config.toml
n_layer = 11
d_model = 256
n_head = 4
n_kv_head = 4
head_dim = 64
d_mlp = 704
vocab_size = 7328
activation = "swiglu"
norm = "rmsnorm"
norm_place = "pre"
norm_eps = 1e-05
positions = "rope"
rope_base = 10000.0
rope_fraction = 1.0
qk_norm = false
attn_scale = 0.125
bias = "none"
tie_embeddings = false
parallel_block = true
init = "uniform"
init_std_qkv = 0.0285
init_std_o = 0.00607
init_std_up = 0.0285
init_std_down = 0.00366
optimizer = "muon_variant"
lr = 0.00566
lr_mult_o = 1.5
lr_head = 0.00712
grad_clip = 1.0
warmup_steps = 200
schedule = "wsd"
decay_fraction = 0.871
decay_shape = "linear"
final_lr_fraction = 0.05
batch_tokens = [65536, 131072]
seq_len = 256
doc_mask = true
train_tokens = 610900000
steps = 6395
dataset = "wikipedia_en"
MLP neurons of a small language model. Each row is named by its layer, matrix (gate and up: input weights) and neuron, and shows model dimensions 0-127. Each number is 500 + 50 x the weight over its row's rms, rounded and kept within 0 to 999. Numbers have three digits each. A neuron's up and down rows have the sign that makes its largest values positive.
A block is one neuron, or neurons of one layer that tend to fire together. After each block is what it responds to, as a language model described it from the Wikipedia text at the highest values.

L5.gate304:420462568463571514432487527453470463499485490498459500494592490540456487468530592550499530421498475444471565433434481495506544430521492514511419497583540469515497519448507367482477518555491502623545492500554549566481510598506512478561517507465477538556421634444473606525455478502461498489577488512533509457515413531429525440581473457458484538498523582443522534475467378513562481462587
L5.up304:469515577486498518522481436489472553486432506494542526549556531514513495483579457535515493469567494571410558509543452469410533474605517536424512486400402450513558487508570556546529537487538540427489486510601457500455518503518544490487491561509498512479543469547526523502487488453437537585511562541588485416589589536535492546595475511491456512576480469501479508618464480546470565509540
L5.gate318:395491475487486490601497538591441456479556411474422534530499491509447583519449517513483421407411390520498524497586564481535565534510505563577517512578423470609465553522436524485524525538563504537488457466572486537512480548619449511527466506506465550414459451487541544491452523579409349467535589589468549478515489506525487477447617449502500571411571513515443612461538618584532481429573
L5.up318:503580496481478500494530512458488528504490517523499485488478585495511489527568528575524514507506466615508433621544483516539529570493530462465495477468600520587489523508539483485614586455456460541475470566397533490500456591581554406469548543628513551444525520550522553534424500559592409398493534491511509489479463607513441379488567511415410458502518452495512509470599420407583429538544
L5.gate350:410493445499551503530427503442485496455578428427501432532500530493529419506533528477398511563478530510519472525501479404468491495470515574578552526453523497463489529568498461519523494475517436539434517426516521572413458558506559489481520520504395574525513499484474609499403552502415549517537511569471529515509368527525520449537507582469374521520522386567511433497545462581519426529510
L5.up350:502480511482566474450458534454523534454530379476451499473502406498506467397469554522452578450507452513584572435508455582545543520513561487457483507391507582478449510556564550635555495459476468555461524419531619517557454477451494478512505480461570492481495404469599475477478457446498483447399613464540544475516441544545360474489436432506561486541457465453555535460452486596606503483448
L5.gate371:529516537444531513566543535390554473499523493476535485510582446511518452531487448529442452425463521480475509517485509505514559490552528572566499473424403432462507558518528518516495509501463506497538471421550496488552476578540525590438512535440500500452497519438515585481452506520576542471401596501434536417513508529528475491551442400406503535485429427489517513571394469466603520477452
L5.up371:532507565534513423459492519396452501454537544480520623442510578504517505473494557515522488428527482530493532448545414639524563497551512476447518487400443583493480524523541577580573398475450526538478520502497591491492550516675474548547497348473444475537510482435573562469559413495551532490501432512477554527496572553560514519568610451389471454500579471439548553465494589467547466459477
L5.gate374:466546581495529448552421480362549443450482545564506499400365549498504429548584500525490533486471537546486558466546464431502454464417473524632482542546439515499582524536501394547456458480420565513493514501557494542493429495581561521543574518511449512490581453523489580435622524515434526462474531477528453424501581419533445493511437461487446533574441512424504568587542454536488429466487
L5.up374:470563506489515449533508436391556589549437419566595561474450461447571507500546487546483565475511507523434556463542462449513580579492516565497522501472495479491541539480537551541558484488475502416574542508597507561430457587558618506488418493563450455535499590466527483472602488595564514587501567477446520530526539504531513434487412509554475494543469480445465458433471470404550599498487
L5.gate552:462512460540532562528433573450561499543561435391443504454581507550559466515456384500514573504503537569453481451481469525489555470438537464536425518486463526516486486575482380535631567451441581521478514486456555486449482530531496433441525552447600432529543543462483535504547457584460511430533531502480522479510452582533436472545506564442499489504649539549557474546507474523507524551502
L5.up552:511535486481515462443465496529553497565529547534505450465474516492531493457559523572480418397490446458429528434449512446568488510507570388512490506352474515543535510455510530500523318520517538571477543544455466418499523528576544520515518441451509489413484494545482577557459546527553475421441465527514452531514467426433467415605437549387498420522457477447520497510549568485554402527510
L5.gate630:462401539526625487499501517534484483479476465436394613448493497513369409447538572458503554509536518583502539445466399604492512571461576393547552416472517587483434511495536468472464545507506425515506471525553566535488477495452518518507431520481493525459425457467563521540564495572510570513497471539501562591497495533433485470475483455531443482494530519517495466482555571550508523521488
L5.up630:469412547501493427557396485550403539478498513458537494472504561375445489549433483410486508460547427456559493463482550454536565470416456523487485459441553549431493514453525390509476466341540525522475391520588466495526477557485493519487493515445391526445587557546540468489462477559588529452561455535446525490449476447551486484500504449492487494464508427560629482548503513473465444576521
L5.gate647:550426484624556567477471441470571536398522546485507627522492466579449418476490452532492523472505478344495468540475395463428543560506527475531519532502539538520575534558474499510536471513434505516528506510481584493473567476596543417412528472454427534526481521523487506518515451527472472511552482547476502371593454580430567588566481422384517442501575476498413457516393467500471469512477
L5.up647:487547491519466512494444506502528499493497506459577591475529390462542543450566489522536481387576480458501535542500499442571488540440514470486530542476416543554451470472414507466508511455444549429499532459494572620411512479504475465453342512481517454553529453526557477439464517482540531531578535485337515532438409541507515501440537509543533518485514493523534552526490511532441481564459
Responds to: Transfer and causation verbs such as give, make, receive, provide, earn and handed, often the later piece of a split word (g-ive, rece-ive), with an object after.

L4.gate23:504490568519607545460508466484494574376543415525591515530506485399429448604538474448407433498558644554457511468499488508469479556509593512509492463474490432409429527522526540476614566465560552520457509498497451529429432508525462445508482572439504574484511479430579516527557523464497508518454504604487557480452511554524437560548556446439406533504531486525448477486563535525573552486491
L4.up23:505500522490556480455551456469448603498547527489494441517578467473628569520446516463518544389513512448526481553551513463554534495466508578470626497499527477446511575490407554439525493527491539524561504521544474582460483482518522491495502477505442508415380488489545526414415540504490492509451454640531404536569481516545475470474567476376518526449426537459313512571534487393601454431497
L4.gate145:520438612485503513413457492521465532470481425433502473458557505396531547522386424431623534458536460497367467450473455486380414460409563433475482592469419455558418513592479550460535522465516461528506530532481505518463509539511488526450482529514548405472438446456504442474477572491497465471485503538453500635526439487494461395569482476481499531588535483434537517506551559524434495599505
L4.up145:438450511505520551474436521431543495419461481494485467550515546461454440491489437461500481497514523440499509408437446509491564599527531574522450484518566479431545466513452527601568497558529532498504566405462506521466440529554425466522472496505510556439546493508497496477482482461500513525455541471564414472552401503463459514433549523472437494523487484430399460475419500504524436492462
L4.gate146:413437488510580486426530549461540541525442478467472441517520513510632500573452501361501446521523545526506442428490471464460460484517519534489444476541551524477544606518474474461432505513422486416574493596469464499505480445549493506513619564491558549408565425422500510547486543538421538522480451447509527537466464401451486400507422500421547592505449393566463443506528505475502557512469
L4.up146:479464454515562462589461586501478445582516502466534563584468477486650476537459489493493493463495551489420537587513588439496486356510420410483574552419528458480512463536501424576570439471489497513464551445471530439520483498477445513485493499535480514510499551547427503487437535457535548426544535603587488528432491438566480422489550556516520472592467548526440549466494498544422507546498
L4.gate341:467490529554548512507453505433521531502561424454511443490543521423494513448496517490414388422507472458546522461489511504545543500494562563589582399486500509406547525510487551458494440429521511460529499399465514675465517566493461499475461548485494510466501472507521561522621480527475528451494548464453561372425487603450419480494604471479429562575521495517391559580491483529532436539434
L4.up341:522491448455511480475558505390451513428434476422563573465563519490493479525525564464412582447540521552518545569515445475549531452496626568528491503503447421564486579496412487526491535455408500448540581526486494505469501558531478450571464521477499443610428419507459474542471462466447498445455403497469549469567441535510461491541559478451507520480527472519385484516477559511469615519533
L4.gate352:410570532559507505479428542551571503422451399502515503446478480526539410529579472469501545466553505497570499510455483497524545446479438552530554443525535430496561472498523480531507456402486468579466411464533594491505502507516446465482522491472554485427514423437555446584548445541396498474521512490478558560526468332532447424493527482480546484465411495472491541460469615574530396483444
L4.up352:493451588458562526456518437530532511499523575572549526568603484457493601502531523476399473493483555465504483528483574485515564495521465470570508536504417388373560480451527535409575470435444487567456571448495539552428529466505458549477544505501489533462469515524571462513505486511520568422391468507502562438608420452476493520503571525462481475440461451505340464583457540523564543443426
L4.gate408:454468507518425573581496447449466446356447468436522574384571536487578472508531522387547506547559473587464517493561508444547497476508525602548550521400503489559531562489496445536528541579557492519458468495414500522494495597599364564501526538509495551532499483431499591516473475459534470447595612517466450477574434465597474473558461468455439482567531512465517497581570432580522535550533
L4.up408:467496481563509512466543557424520498545444503484638490408486471417565483510521577490469513458500510529514435498621448505512556562465541527494537573529540421492480498430518499427537446513523517531553451540513567567559548448609502437532519483374504578525510461513577534510556472530452485413570613592657558565524503425528553454514485511605487611515618487494465530549389477455563443477494
L4.gate553:492540531502487480498528558466534546516485472500565541477468456463545516545556511504541483493411446553495551431568568537470451526478391512562532511485469525464513524656597550560592504470505501569459397426498593581476476513550421529526492459477482566522416534490506527472523439490562510504618516448551478581488506482564529433467498465422491435483462444558541442449532498568506390524517
L4.up553:547414486543542471452431509457521505575459503567429499455555466463468561562596501500528591496508416522542560470572441533569526499460445530554529482440486504469540533613570512513532483492558454425532482399507503434457572466415446513530506627463465586508510531431571476462547460583555440515534572541488443487522401509511439460495502480456538500499518422489548533518466471532535547564543
L4.gate637:413525495464578503497494651436484516508435484440502541495478513537481443568509546606513471475525562414551536451564466533561607521558498512571418560476453509530502492521507532487554437458430528527543457532433515512554455544581437552458537396465574484494483480387497587456499578591411503495514533488447514525459554580551479473484447471461542562517433444485453493485389581511531511586483
L4.up637:493598438450600406519411620498426462471446484451452459521466548510547478470537522534597476470382529474518467496506464427528485540557449544527523618498520545480589474529497568519582547460462413509523456524524536509558493470502527505585442497529592537470483460513560462531500471542466542511570536482433488492605515576511522424549546517548521561533432424547579419503472552501520352564571
Responds to: Main verb or modal (or its final word piece) right after a subject, which, or to, expecting an object: makes, gave, can, receive.

L8.gate119:515445510425645503529519533476453488487468453529440513520457465504487525522397416492530496472538434564548450482527524514455536446509570493543375538484451477468523456393513493539572552507435501564530451602501438506539476549433518538544555499503560431497432511517574476441480389539541534492518585504445418480472545611501482599509491493480477491507514425406583442536547498497488414432509
L8.up119:470516532478543533542557652561520478557532451468482503519476444438430513563542491557538494462549486519541513429414514521575528565457458455452492427454522447472525470560363565597534513461491520426416532504523457561431579620541490378457487464480414470465466507444577485527532620525537560477515508525562543435506456461466399521498566549489495454472475524484451461530508524499517465511529
Responds to: Inner or final pieces of multi-token words, mostly verbs, such as def-ens-es, realiz-es, rec-overs; also that after realized or stated.

L4.gate224:507468506465554558552559617475526516450415483490446538565544437511522499479721577446505467539582569429505555517512548449480523545502333458510425534557498434582553466562448528476524484481473432524466468408463443505531502459487587513443590454515496467437412432500530501505576573474344499492449522574480473477576541492499533452557424555490476505461543436546480466519567485523600454463571
L4.up224:561461523400519515513498515524491514511544570520506482440419523464491482486421553523518473489434513480424480613510603514488436497437513431532412554526515585574455350495558481481441449483478434489469542491529562418547553515575468483540511517498496478559468553488498487550549459556608427557544477470496477485483437499524405405528511528416491463555440473431581466526597515536487426472497
L4.gate281:489444456359465468527500496540524530493495529535514372606553559480451488444483365482640492512561479492528408513488551452487560587565488515411468431462535543500515417587458467561548461470502491520512467516629538474519578426483537462442516420566467373470452512641504500450501477491468431466447591488505466484536542523426476479602461406452388452484473542496543487468486475499574478588623
L4.up281:403518502435475487531600537479493539452416500449554426573528523492522485475502428477568448503605456527530501493481440456506462471467490558443521459380599544488517566563578472521480451427448500582428547523557556542496532463493495455390488448553531394413571470561449509513522514506544549475411537552513560538421466418420546404460414442479427491502578539446590375538514544454482492500525
L4.gate342:499441346526491490447560536457468490498384549497549536580400509477496506515498495438547490583487524426479471588341417490439529556423560478474549396551522435455450534576468435503499516511468509521522479517455511495491554545583451605508507427459524512458506463500527479558532501594460642478477511483544493482488495466520558425549465546466526463538449502443503463527475553582459556467550
L4.up342:527485535520460479389539562509535556520475413478517476566399548528533565446509473510489517584539485469524440467430519526431504484559519504477565539406507409465478506520577453497521522479577514562594508571535477526549547558503529556556511544506538561463406461449563568464521473458444476468502500511589496477472525552511529432447501596441523495456453467439537529482598498480433482468533
L4.gate606:511511426437542496489511539476592428519534483477541451442400454517503420464501544530507470485502508462551525613517478604484467588540488487487451403556506524471546502544490535557567469476624524481448399487523573491458504536479503542499424443470568467444469499491503533530584505563367528436591405490529520540501524487543571440592531500473461473486423537355497537587506456441471442459617
L4.up606:494521541485473517521567521490515466431420546470545486579439479491396513480507488576535550514466506526663537447475526548475545467518469539565498539550567497554567475546526454570516393490391514562489498467506527493535461553511545576517532551505426505528582518536470499471476504546508498552478442463437529504577584574504516562506487387561536541458470423525476541474566514585515424566590
L4.gate620:411505477500470518571444466555403456487417478538542481574550513598488559453599414488544496468505418487511412603548531497635478530576522520536507552488457456511518553496461514503498461376500551481428516464471481516503461482480519561465405493464478401505394476470506431416506471554432532533543545496475524501446507600453454521513513538498541458536459625506438447538502591529521478459495
L4.up620:464512540454530454448442428489511477530463555386357447488567523626423522435505497543509547442527526484437540544478456528495483538504534575508496514579495452491526532479470385529529469484532476519484539505487510451537608511523479519492489507406543470437451465578483486470494594505468540464398408503547510471548522536441532500509431625510511481523524574528458447569448542520545438608500
L4.gate636:573499533543552521434522491482439575494513443426422512604594543538502551440510466481524475546495421492459596448511596498533485537572579657491526506387466460521506532514495508598530523434506463522442482544483535459486563523425552556538488626417564505557420495446487424508513333533479423548413551438487434438458564485516454546437546481445423507540538498509439497500473474566432490501594
L4.up636:485544437414529433441512499478505550484502478443525496531544502426463529536515460435483553475404467437441562405520510436565531526546488492544471604425461476485445588446462453478556421546445451539437512508471428431586460519443494469542558501537519505486516543533473536492473480471413586550552506537549479479507451510404487484418550566459493550469513586628478432487484524484522561511432
L4.gate690:581519422457466529415423530443519467498478456451502452653496489567479505430343369514513546500557469629514449454578577435433533414453616495498541603549493538518503473528440499581430472478523507466450430503495515450464552525458469478453460622520434491555538462510588472505512455450537519500449501534419472534555480514490488463529554465516569468498494513477561437465503501512512551505571
L4.up690:463532448387453428477474526513624502476499468478487500454506531586480602496474446394509511474480482564485385458427525469508519452509604497482537561484553460433449393463402457450557520449452477482544483486401505510495493431428563608549562440499495492545571459526565449452561503398428426473485378465462539415506512504502587502527556454496489443502438501525440454470482539553563452499579
L4.gate691:490514449498518485556504475466490524438515615556484499562446508492566490507599496489480478495512461486456591497505542565440584502554502566486404486496398499541602475527463518459561471487494376532506455593485523456529527494495532453501542452429500524452499453546538528565528569514521407469678493465534469438430462581489425512452507533419556460519559528561478468542524457467559442560439
L4.up691:465541429531548553514531499521504455502459540486495442529445409486452525520428438526485432499468524465479581516454483501549556501492537536465517541579468428450569539581446414469565583510547465487491464516420623510562501507497536468555485470441545473473447510586448469405618577529417522446493515492552609525459501475552524520488515480430548440494551473509448470492485523497519487533499
Responds to: The second word piece right after a lone capital H or T starting a word, mostly in names and soil terms: H-ap-lic, H-en-ry, T-an-eda.

L5.gate13:513429492619472477492448594470520542504532549545607488543533469429477513540413471502453472432462423555526424443541463555539541552554454487576515513430446495475511461468497552461471513528526397575496434441463523522545496461454523445484538520489555537567425450559540510484490462519482521477513488481426475479511528514512448528559508526488427450512506475539523494532409542461474486523505
L5.up13:605512481535478536435525528576535541450529594503461488537553504552545557472553467577481512583524537521451499489508472537535553529485381490503437534490450475537559514412473559400494471529465561429638550447547472479526562444431452397516481463447479480447469484476496459434518362480519526477597506551504514469577511531503584599475504476428441516516500462450526460549515546432513496490491
L5.gate87:418496571446531622528431393470532551569481545522571487532480531491396494527438490490492460467501496500505468505478502473579435512498446523578560407533539550602543516499413452451483458522547479485460483506516506588531566582545542419494518499462483458513574520482483404486441421472487498548527488509422482516539535475575461412545581556486477511509552432589536465477478548476359497501546
L5.up87:447357521411500623497545572461495442489457605501452477447490514461471492447448487481488470530511469480343574421574556562430523446452446586559472521613572442509480497517450445526501587424450614470483535428521590432538572423450514513494528569445556493559493522588428508457438527579467481545505481521534484557445447524468513557452491563471441489529527528492458578475541546483550576514588
L5.gate269:509540558395498573590516577560484539565457545492525530456501502453473466523567566523468492493459532547491519584568585426519516468557500445476484461405445539533465427545394478530461532600501542468458685517405544416529507525594481532519482477545486532414461540582571548473494558502460639484474564563530485530494450553590518450552496483514466438455474446496496534437486496522459540533527
L5.up269:492527609513565496482518471475429452519465463536484404523515516579560456460562400542478473556503498513444487495496544526558415454497486503586471590607495423440465468430473507534467413504650497477450488498507529542475507412529561439469521522481460557593500544472533501454453441541517473530448494489517455511392486477590481422447613461503486434533485448591486419483460576542461524529572
L5.gate424:507524538548433487557449445450582559513544479534464467520516415540407479495420538570419512492561500541451530539555491527549416545547511513507447406430507385491478564488477558482471443443580462473516458578529580545593507530547507471546554435413563470567474494514510489475524460445506459459497564487540469472607542540550526504563491482433479480496483510516427485481554534471367523405502
L5.up424:593566511495489457480538554612477444561508512460525430526489498451437510497581470442523517498455484480464404506592457456524464567542465498511496510469507478524468450433453547465478502546489448465465571484426556495508624505436495470402471497499486474433492598514503504503521496448533538525325490467505447555596553549495544411558500576421520425503543521541446466483573571503533507475543
L5.gate466:523560534553507565511481526477621561550545530517530571465516471535447497418560530543458567463539461504494527520558425376509464513485533533573449467467480579515475455453435600532524517520584600579524561456408592523487549471548545487544451493539543559497495523511533508516473494406497498461449514413538483530545403522475475451491466492497533555542550519460556450485507478583403643447501
L5.up466:467626595629478502491501485460451528552572499521508464531501535407437491496470480529499519525487547514543451535672512496481454458593415510573528392455467492505454521483451522423513493572492592627565553480439540519599522571528626451508572533500511444445459511558492493531569452499480529598429438448511440553485496493538472483499492412507402460487487443560443408425451579405462463475421
L5.gate480:463461557497435487518455467484533451524527460454570517434493528446402568477517545571529441469483450523576573458475493414531453470455434589591518477515612533509399530471559493561462484466572480475479532405435526581524531446496499526540419518441457522385490460428428500404536499533458489498523445515443460363453507521524478490534480449461460538396555490518546501480481548474507524530427
L5.up480:392562535496501450529456574582467426501534476555445510543521499522526556477444499488504566465513476547491569582514586527439480453440519562584493533528537465560449505514555580547465457424488416352552421473400478552540465464477507490512590505469488490612465475494513512422508458506474566480538447533511435489525463500501563421611493499419456519407528541553440505483547480478542472487506
L5.gate610:453531536478495475549451460490527577577464543564528490462514472435484444511567488482415521444503534416504453547544510397527498414529503399546431473482470434506522569556483489453537450524522552501535442476511588565504488587435491488442510552463489397499530474494539420483509482470474512517539548490490499521567490538549453469526506450394471513408529460458420441503399464513393473529460
L5.up610:479511548463460385501548402530559607543483523495412561465431405524398550480490508506449486530565517475527540524543474562482598441516475505535488465512423531406498491389533467469447542574479495417516538534458554512544523520482384511513475550475514516472573433503509530514474524468517504556432511472373531482591513588508500426583452448489469521468612484506528447542530450480387563498469
L5.gate674:463533502476521428472506615492573557475466505569476544631520540539495504568499428491466550477447495519555566447436410476437545491504539536454562490529578593503482465510527507476504551449482459536491551516420486545499536462532474497503470563491546390535518521519570510514488503613442493595468449616562450426504610512521504542576484616471436409464514477541474461551434469467452464482519
L5.up674:559452465578391471446534534470467523575540513502574415504405561509505528497529463549457578484475487540601565477410545519435506566528548599427502446450570486458553485484542428401530430458378491559563549494519476460407425479563555530523400548556609458475473490489497449368545535461483432465502569497532474547462589520494397492539382557440475426516515493550486484515456557493421582472445
Responds to: Word-piece continuations and small function words inside film, song and game titles, often in filmography tables (Th-ings, Tear-s of, Good to), plus 've in quoted I've.

L5.gate141:455491468437560531580532395485551513462518552469462477505602430451526527504430430545408514523508485543485492435489455487467492391466499488400469431516446588512488462550509504474535442450499435492551577525557456485526437477418499545474550538535481506441599446541552419477496457491458502490485541419517394394519510494571521512548427495504559441428525447586468504585441528456407494517436
L5.up141:443467550387509595565543480539506577537505449521620485475577512530472435510407473595475518540473591440485481460514554474409568538566461585436548455486464479520622474556564492559509454543465389480485500564471513475464458455516538492457479461400512564576500473611575494529525453479574344535445444475425447554522521459472469550451436574534546473409420514483533544487508464558466467513521
L5.gate143:469425504563420540433470459489550594540507484529595490541554542525520533578483458433509526426474520575575491475484537529556482513455480484597405501489539495508525416478453538442466509534554486458477534481505502501461415478569407536529514589447522443362452493477477477545378511489498558533493469516525523469500521445432532509569415498448486574580493480520525527499524509472491560470400
L5.up143:557480493561467461523492538418477448504515464430532444382490553559497535604589530491432498467511596440395520538407482513515518428465448502514428559548574404517573475575498594515450563490464364412516439484439587404506481497449502424544577431461554503505458584492532450501533452486507442560491451573422489384381534463409540492467424492487485563494515470447447535549539456416524488531555
L5.gate389:560542466503472607539483372472520474467511440528426460454517543614486499520466503542451542496434622496575502536526483455470407456602478502499543441620494513437479542474564442438420548480493510528490510512533417473496477442462484506463522481524496457519463481535467533579518484475496470492500528541447543478461450506441638503451441527398500481491501445560498548477473482456577534395494
L5.up389:477503413493509582442383455529493480516571485554427415528577531507517511483453564480560430479474502589536413523552504470418486531585606505509492556558524583408490630526506439466508457431458451560597507489525469506626476477500479415498552532539566539494487437506519497377481486468604522501535413518497520538525479486549633467492442560550409490493494570484434474608517532535538523531520
L5.gate489:493492422588492457493474535402485494480445445519515513465473526526429492556496484501473524572546575533529420415552476423472549546509451404578492466527569536517534481533429523394561506488549447497487501505411476484452454593549510484575544489486585445466497506498447503490566449500509479512511519472581481424532540535482493502489521509426385460521488526523455479488597437469518452469487
L5.up489:500445471488423545495533392497509495548547542547481515403476534486553460476510566453535609432489499540576439489473525427518429536504502484632459472376499656571557490478535553476524542544480405578427479464514490485425508495480533508446525418450508489490398477464533524450534609534527488465572387554458605483518484494539508469474479525508495504551596540593501485489564560477464501422586
L5.gate500:518496498505497482540450511498466457458440425576422382570460481486413531444492465533418554528450575530527510505435496542430497586448514505536472446522548553529559472561444359563532577401502465494498516631534582396528534469498554512475437410539503539468520492370517507508565580518536470524554431518504475487388602503454526465546531443553481519492421460433471541508506554484484501561493
L5.up500:575554565528547430520462518516489521476448482458519515556533475532522531414421555464479647523484591487484465479451499459432566570553500463490522527483520483463532568579562458502468497506433512346525552500546512531631523362542525415396562534451587520405465528514406474474517477490523459445515458466433414497582468499464493519485413557465442467520429475519531534455547480552501494444567
L5.gate528:518489516606422573517440536461522497522482472459564522529509407547439604415382536575536505555524486610492446536493455573596559494560520487521442505405495555573434504576451499471495412444475428432444427535577481488430505473471463538583475524455505472467519494498422435612446510451454384449465453511502538497463498467495487507443474510584536547492505482502425485617494534467511523506556
L5.up528:510496507516509558540500401496512487573494542519504491508513407453422486425481536575425495531480462487526466530459552504496509464529541454559465387500565523496528457492560533452409487440487510478459515472539495512392540503472487466470619454517600542445523527502516483528582505494436561529581483382469476444442521474594532519547505467543523480440477527636641363571485523507515466422483
L5.gate586:528469479497493507527445481511409517477461527463546486509455354545481514457559470443470449466383448502558502516492372473550450473545446542530474527506527485561532537462514533460532455544504469519527409602527455547362415464439442422570568549455570515465492525445546530562458491515539496571476481507434545475475514481516473493487553536513558616481471484391456446468637484477462499392484
L5.up586:502433422535446542400540449545547528523577490550514458493405495539465664537442478434473478480516449580616495524455544458554509563459443508532407435461462468568525486489549521431532628477528504486533444516475480494492444573437491432479454422562486446465447576543505377475518509450550539512570450487575510509440546432513501493474508541429536542568547534515443497457438470508541609539387
L5.gate671:588484400545468499456471453453474496502576582545536514581642578536485480509499514416515535552540501424446477395458555552542537552472439452419473472460556514546550484425521523492442516416511481451547505478585429472456651530509469516439560446540490456478354473459474431569502563505451555496441510517522426498485497503632510504463559478471489495505503462582533556432527542486519519563522
L5.up671:384507532464478540590468403571447427526568408425456419472445504448446417586453461482464518508448527642426480486488577482505401477483466572511481524428581532486547543437493592511445637394498482437543452539444501542425462461496415428554590496357569531434474529480534567541515541493586518457476485557493463587480533472492516564423527507438514450471514525523502435531487490503591422509504
Responds to: Line breaks, semicolons and pipes between fields in infoboxes, tables and lists, like taxonomy ranks, chemical identifiers, stat lines; occasionally mid-word pieces.

L8.gate584:500477596500517550511565363505535596514497445517480488435521517518463541493476474527502519507469404548477550499557480405491454511579527458505525493459539532508507487487431595487473498527615502515403492630446547434542511562529502501541547532500591365507605516516508480479512452432515456565505535358499466511590478506429536474506449478563496477449477466458475466478538584469487537521445
L8.up584:488526494468473443457566402498390424513535411506527522468467533365568593519545440579473522460489485475468503457474527550513488567559465456480471440563573437461481488497381495476412417543663462465464547537448535535536566535520558499555454513516593450447449574483440598541467483449469480468561574483552482430503473549510554485512449450435534485561442397523492476451546576457448551426507
Responds to: Word-completing pieces inside capitalized proper titles of films, albums, songs, events or organizations, such as D-ark (Dark Fate), Reck-less, Wonder-ful.

L8.gate690:534508529562464476561383465540556544418571419604447515608526502550531506549527446481504552550549474488548374444565513493488584476493453459475428524424545539472493396578590511435555473416479481481449509513534483505409540414398571432548567422529460454415555557404363470501469507481504451482482435380580457517484544467486530444490476495523465535519496519472434461540519624481503477585526
L8.up690:493537486446523502597431489532450573442483579481485622477392506534446476469548485460508557446357507463464559474525468452541530409520462541553411488505478513511528457433472618532486521411523495420430448462518527460456479482586561518622460522421503508484475549436529555464484558559450412448541621488447496448461511501468556444491414446523423519500465526415472426517591496477502480449484
Responds to: Line breaks ending a field in infobox-style lists or tables (Language: English, Party: Labour), before the next field or heading; also split word starts like h(orn), h(our), w(rist).